Part of a small language model's weights.
Size: 20 layers, width 384, 4 heads of 96, MLP 1536 squared ReLU, vocabulary 8192, 41.7M parameters.
Training: a variant of Adam for these matrices, 339M tokens, 10337 steps.
MLP neurons of a small language model. Each row is named by its layer, matrix (down: output weights) and neuron, and shows model dimensions 224-351. Each number is 128 + 32 x the weight over its row's rms, rounded and kept within 0 to 255.
After each neuron's rows, "fires before" lists the tokens most often just after its 100 highest values on Wikipedia text that the model never trained on.

L13.down666 [124  97 147  79 160  93  96 128 127 140 131 101 104 123 125 135 123  92 105 172  93 120 196  98 159 138 100 127 125 158  86  90 174  91 162 125 128 158 110 116  99 103 143 140 135 115  92 172 180 108 123 174  94 119 145 165  99 103 131 113 124 107 171  92 101 125 136  82 174 132 117  98 162 114 124 140 117 138 155  99 100 120 190 104 147 139  74 138 156 171 110 145  89  92  97 110 167  96 125 105  46 123 141 120 130 177 143  95 107 123 103  88  98 138 107 123 136 155 175 185 150 105 100 173 155 137 153 108]
fires before: ")"

L17.down847 [137 105 113 173 113 100 180  76 117 129  40 143 148 172 121  96 134  92  89 173 115  55 187  99 144 154 135  78 106 169 163 138  85 127  90 107 103 105 152  59 114 112 173 115 157 160 123 102 141 138 131  95 119 100 126  90 139 140 104  84 160 160 116 137 103 181 131  94 158 125 120  31 125 124  99  84 164 147 117 142 136 116 163 133 166  95 134 131 184  78 150 146 141  88 143  74 125  77 131 127  84 160 115 113 151 128 144  60 135 131 125 145 165 120 140 132 140 126 168  80 115 135 134 142 126 136 144 100]
fires before: "–", ":"

L3.down277 [ 94 145 126 158 129 178 149 119 197 164 127  81 106 135 141  93  95 114 111 158  71 129 165 138 137 148 166 115 152 170 141 133 169  44 130 138 212 167  96 125 171 150  82 155 115 104 152 108 147 101 147 116  93 139 176 117  84 143 128  32 125 117  72 186 136  97 135 137 174 101  89 138  77 161 113 137 129 121 102  99 113  99 106 127 151  76  61 121 150  64  88 132  93 253  96 106 135 130 163 131 134  95  89 101  76 155 133 124 156 140  94 102 151 108 140 118 177 131 141 109 141 137 136 121 102  78 169  95]
fires before: "0", "1", "2"

L17.down386 [183 152 120  90 108 146 174  93  89 158 133 170 107 134 169 159  91 137 176  91 142 137  67 166  85  75  88 138 144 166  96  74 145 116 121 108 162 170 151 126  43 147 120 130 148 196 137 138 157 152  94 136 111 118  86 102 152 143 123  98  88  89 102 154 138 147 122 105 120  91  94 136 134 148 148 161 148 179 182  88 145 151 219 142 179  91 140 158 128 156 115  77 132 111  85 145 159 105 144 111  79  91 111  88  91 156 128 156 157 106 124 130 131 104 113  95 119  53 129 134 120  90  47 148 165 139 143 116]
fires before: " \"", " the"

L17.down9 [122  88 177 155 117 114  92  90 132 153 117 142  87 145 185 146 142  64 119 113 162 200 109 221 155  98 131 133 173 123  96  97 109 111 132 180 172 128 136  78 131 108 181  30 151 161 124 165 106 121 104 168 180 173 162 169 145  95 119  66 164 122 105 118 135 118 113 118 143  84 167  84 155  52 127 151 118  94  99 121  94 121  77  98 132 144  68 104 113 103 157 112  81 171 163 166 149 119 191 153 193 160 130  86  91 165 129 116 145  94 138  73  92 143 176 169  37 155 136 198 147 104 126 115 193 107 120 114]
fires before: "s", "es"

L17.down1448 [181 137  85 106 189  60  98 127 143  94 193 147  95 185 118 115 118  84 201 103 168 105 115  95 136 168 115 121 140 115  97  92 133 173 145 175 111 148 105 143  69 105 164 132 109 112 179 137 152 126 143 163 193 126 129 113 138 125  86 136 140 138 140 151 132 191 162 144  78 104 142 114 113  95 131 102 144 118 179 134 107 126 135 105 188 107 158 113 156 128 100 181 106 195  83 117 117 125 128 112 113 162 181 156  91  74 127 151 106 101 131 153  88 150  99  64 112 120 112 105 113 121 140 153 111 128 137  62]
fires before: "s", "t"

L17.down701 [189 129 144 138 117 162 136  41 125 178 156 144 145 122 190 149 145  75 104 107 164 127 162 165  99 108  87 101 152  90 127 177 133 138 109 155  79 139 111 145  88 168 157  34 116 150 181  93 100 154 140 113 171 100 157 177 176 153 172  94 137 120 122 191 150 123 189  67 164 170 116 127 136 120 133 148 129 158 166 175 128  95  89 174 202 167 147  92 177 101 108 117 127  63  71 168  90 146 196 119 186 151 106 116 105 100 128 134 122 159 103 116 184 162 138 123 102 169 145  77  85 126 106 133  86 157 118 117]
fires before: "t", "s", "ts", "cy"

L17.down358 [175  75 120  59 152  64 133 100 131  97 136 121 159 122 154 109 108  93 108 118 139 144 116 117 169 210 142 124 129  98  98  99 155 160  51 157 112 155 123 131 159 174  99  93 140 146 137 125 128  83 196 172 134 134 179 158 109 129  99 129  36 157 116 117  92 134 168 131  81 146 132 228 134 129 146  99 149 150 159 113 130 157 144 124 164 135 168 113 116 124 151  61  93 124 103  56  86  98 116  82 103 120 182 114 137 150  81  67  87  91 152  83 146 104 118 105 128 138 157 112 102 100 124  60 166 120 210  99]
fires before: "s"

L17.down314 [163  81 116  93 100 117 205 157 138 155 118 104  88 131 123 147 160 122 161 121 129  72  97 117 137 140  76  97 137 146 114  86 132 113  93 120 124 138  75 141 157 147 100 152  98 127 121 142 147 120  64  67 160  73 180 134  89  62 146 186 142 135 131  67 140 152  47 130  90 164 103 119 198 123 158 147 126 142  83 149 129  97 192 142  88 121 154 154 206 116 159 175 148  71 106 167 100 125 119 123 136 154 123 195 104 137 124 163 144 100 114  98 119 159 155  81 104  86 159 103 136 150 133  68 151 109 177 106]
fires before: "\n\n", " The", " It", " This", " Its"

L13.down1425 [ 86 142 153 123 174 159 152 119 118 138 213 131  93 146  79 131 144 129 117 114  69 142 167 154  94  70 129  97  79  69 110  41 104  77 151 112 151 116  81 141 115  81 128 178 142  98  73 136  88 172 170 198 140 182 168 168 150  75 159 116 128  89 118 173 139 109 151 120 102 113 122 136 163  71 143 116 119 126 120  95  87 114  95 119  80 174  89 135 130 114  99 128 131 154  73 130 141 118 108 119 139 165 135  98 196 165 186  83 163 148 106  81  52  62 111 138 152 152 154 104 154  66 162 132 155 101 168 150]
fires before: "-"

L17.down643 [119  96 175 109 151 134 135  83 131 144 153 158 131 142 173 102 124  93 130 102 132  99 133 196 123  78 121 111  64  89  99 138 155 115 145 175 190 116 128 106 109 152 145 180 165 129 190  90  97 112 131 135 140 178  77 132 156 136 141 150 137 121 163 141  89 137 158 152 170 159 170 178 101 110 155 131 154 111  89 164 198  84 103 159 116 171  28 144 149  90 102 139 137 113 146  97 148 108 156 121 132 131  99 126 112  87 165  65 124 117 113 147 129  87 152 145 154 134 165 178 151 132 120 185 136 137 137  95]
fires before: "\n\n", "\n", "-"

L17.down1276 [187 141 158  99 103 104 146  64 128 134 149 152 102 124 121 149  84 155 145 141  56  90 187 139 126 147 110 131 127 100 154 115 138 123 130 107 148 136 173 124 122 105 131 146 171 103 109 112 146  98 137 119  92 157 106 173 126 136 163 129  93 124 166 137 143 136 155 126 100 126 145  94 142 155 169  85 119 138 127 172 157 168 153 117 105 113 126 184 126 131  80 152 151  94 167  97  79 111 131 101 138  77 205 129 185 162 162  61 180 133  60 105 169 127 103  88 184 101 158 150 101 136 107 165 133 119 188 136]
fires before: " of", ":", "–", "finals"

L10.down110 [120 171 160 116 185 149 104 115 166 108 102 157 150 135  84 159 117 108  99  81 151 144  80  63  68 118 191 120  74 112 126 103 121 160 143 102 126 162 136 151 106 129 147 107  98 135 107 118 109 115  49 120 117 180 138 134 136 150  75  97 135 107 157 143  65 179 175  89 144 127 115 134 165  87 160 105 115 131 175 101 180 106 171 117 151 154  66 153 105 106 156  88 135 204 119 110 153 107 173 128 131 133  91 104 120  77 152 176 141  68  96 165  84  77 111 107 121 160 160 123 152 122 139 150 146 148 150 124]
fires before: " with", " to", " the"

L17.down966 [148  73 136 128 124 114  82 103 152 185  91 142 141 113 140 174 157 114 164 129 115 142  79 169 151 133  96 175 150 142 121 110 207  73 105 149 110 145  98 151 104 123 140 133 142 109 136 176 160  89  56 149 149 134 170 146 131 103  97 182 131 132 136  69 207 122  43 165 119 145 129 139 123  66 111  91 111 107 107 114 129  92 153 159 141  73 144  96 139  55 151 168 175 119 128 146 132  92 159 131 110 105 169 182  40 109 104 113 134 124 161  94 122 213 166  86 101  84 176 118 130 149 130 115 145  62 135  93]
fires before: " The", "\n\n", " It", "  "

L17.down526 [171 152 151 111 132  91 131 146  90 103 130 151 157 174 165 111 132 106 124 118 133 129 136 164  85 106  95 108 128 109 120  95 126  96 204  48 156 137  85  81  76 126 104 155 129  73 100 194 185 126 105 186 126 118  83 150 100 114 155  50 123 101 129 166 130 140 174 109 152 201 159 134 146 101 114  97  73 188 111 124 112 171 130  85 167 102 159 169 149 130 101  95 112  77  87 120 153 141 152 174  87 115 111 130 146 194 112 120 117 130 182 139 137 113 194 110  98 132 122 130 124 154 166 141 158 140 111 119]
fires before: ")", ","

L13.down173 [113 120 106 124 114  79 103 129 105 131  98 112 149 136  82 133 129 109  86 112 129  73 162 157 124 119 117 133 140 146  78 162 134  84 144 134 158 148  69 106 112 106 141 170 141  42 108 163 129  85 163 213 120  96 106 124 131  66 174 157 103 163 137 100 141 167 105  84 220 179 122  90 101 130 115 106 132 142 157  72 146  93 192 106 181 125 140 147 136 131 189 149 103  98 128 129 168  63 163 124  56 106  88 135 163 137 109 115 144 111 129  99 117 157 116 111 147  77  94 122 129  74 156 135 160 147 123  81]
fires before: ")"

L17.down583 [109 111 133 170 156  81 117 162 149 133 170 143  73 103 170  87 113 106 117 124 111 117 144  95  65 148 154 123 176 189 134 117 125 163 122  41 134 175 153 128 151 150 126 172 136 193 177 165 191 122 134 121 122 102 179 109 172 176 147  99 100 114  74 130 109 162 131 145 157 191 151  99 144 139 146 128  36 104 158 113 124 107  67 153  84 136  73 117 133 126 130 154 108 121 154 122  91 127 170 111 133  96  72 165 172  91 141 116 154 156 152 135 168  82 115 116 146 139 126 149 134  90 108 171 123 166 100 158]
fires before: "6", "1", "7", "4", "5", "0"

L10.down443 [202 169 163 167 151  79 125  93 179 110 139 160  88 145 146 137 159  96 100 151 120 116 134  56 137 154 123 136  83 200 126 105 104  71 130 154 162 115 120 148 138 149  94 158 110 152  84 138 157  59 171 176 142 130 130 182  83 119 142 160  95 148 109 135 111 154 169 151 123 181  84 159 102 144 166  99 101 115 127 122  85 165 106 143 112 181 131  91 113 139 125 147 125  82  79 143 155 141 126 119 146  90 181  93 154 125 126 110 119 118 126  69 101 138 170  91 119 112 147 136 108 101 172 107 164  96  91 177]
fires before: ")", ","

L17.down1306 [149 103  83 200 136 130  77 128 122  89 140 195 145 155  95 153  99 107 145 161 130 186 136 162 130 188 129  96 108 115  89 106  89  97  99 118 155 101 151  85  50 129  77 122  68 117 195 110 188 158 118 186 153 147 144 170 116 147 139 155 134 162 130 127 132 162 132 120 168 117 109 109 209 125 159 120 146 119  49 146 138 188 166  66 159 171 122 126 151  98 113  83  85 113 160 154 121 100 106 139 128 174 151 132  87 123 141 177  89 135 122 165 108 108 147 101  94 160 118 114 176 136 180  88 153 147 119  83]
fires before: "s", " the", "m", "t", " a"

L13.down22 [110  78  98 148 132  40 132 110 126  96 130 123 146  72 151  97 112 139 116 133  89 130 162 197 230  94 166 115 142 174 181 134 152 124 131 106 173  75 127 142 143 121 220 154 166  92  34 129 172 117 140 128  97  93 153 151 105 109 148 103 183 151  92 177 166 152 148 115 130 161 166 123 145 123 144 165 116 153 102 116  66 117  68 203  66 149 130 154 168 144 125 163  67 165 132  84 122 141 176 197 123  73 142 124  99 121 150 152 133 145 159 132 112 140 118 101 126  97 169 127  83  84 170 174  89 152 170 113]
fires before: "1", "3", "9", "6", "8", "7"

L13.down1396 [207  85  90 164  86 118 109 141 100 141 152 115 149 107 155 107 151 105 150 102 107 104 186 112 158 115 103 120 156 169 149 177  97 136  93 159 134 114 172 157 134 151 112 126 136 140 119 166 104  95 116 161 118 118 119 161 128 105 130 109 112 141 110 113 106 158 136 120 137 155 182 105 126 177 137 103  91  90 159 138 115  99 142 131 193 143 160 123 169 101 146 141  80 165  79 148 166  85 134  90  64  93  36 169 151 137  91 110  28  92  80  99 138  91 192 160 152 154  65 120 110 102 163  80 163 134  88 119]
fires before: " in", " at"

L13.down996 [124 104  97 108 120 131 140 112 143 184 177 159 102 138 124 226 143  81 167 120 192 142 141  91 126 107 153  99 183 152 129 158 180 132 146  86  94 115  88 147  92  96  65 141 124 129 140 136 108 137 200 166  86 144 125 104 142  94 164 107 168 155 138  96 148 197 169 136 125 120 129 136 157  95  91 124  82 121 121 126 142 154 129 141 200 180 188 154 144 115  84 109 132 136 129  84 119 168 159 131  91 157 133 145  95 111 161 128 136 154 169  96  95 138 137 170 123 129 124 136 113 185 138 138 136 164  85  84]
fires before: "e", "s", "d"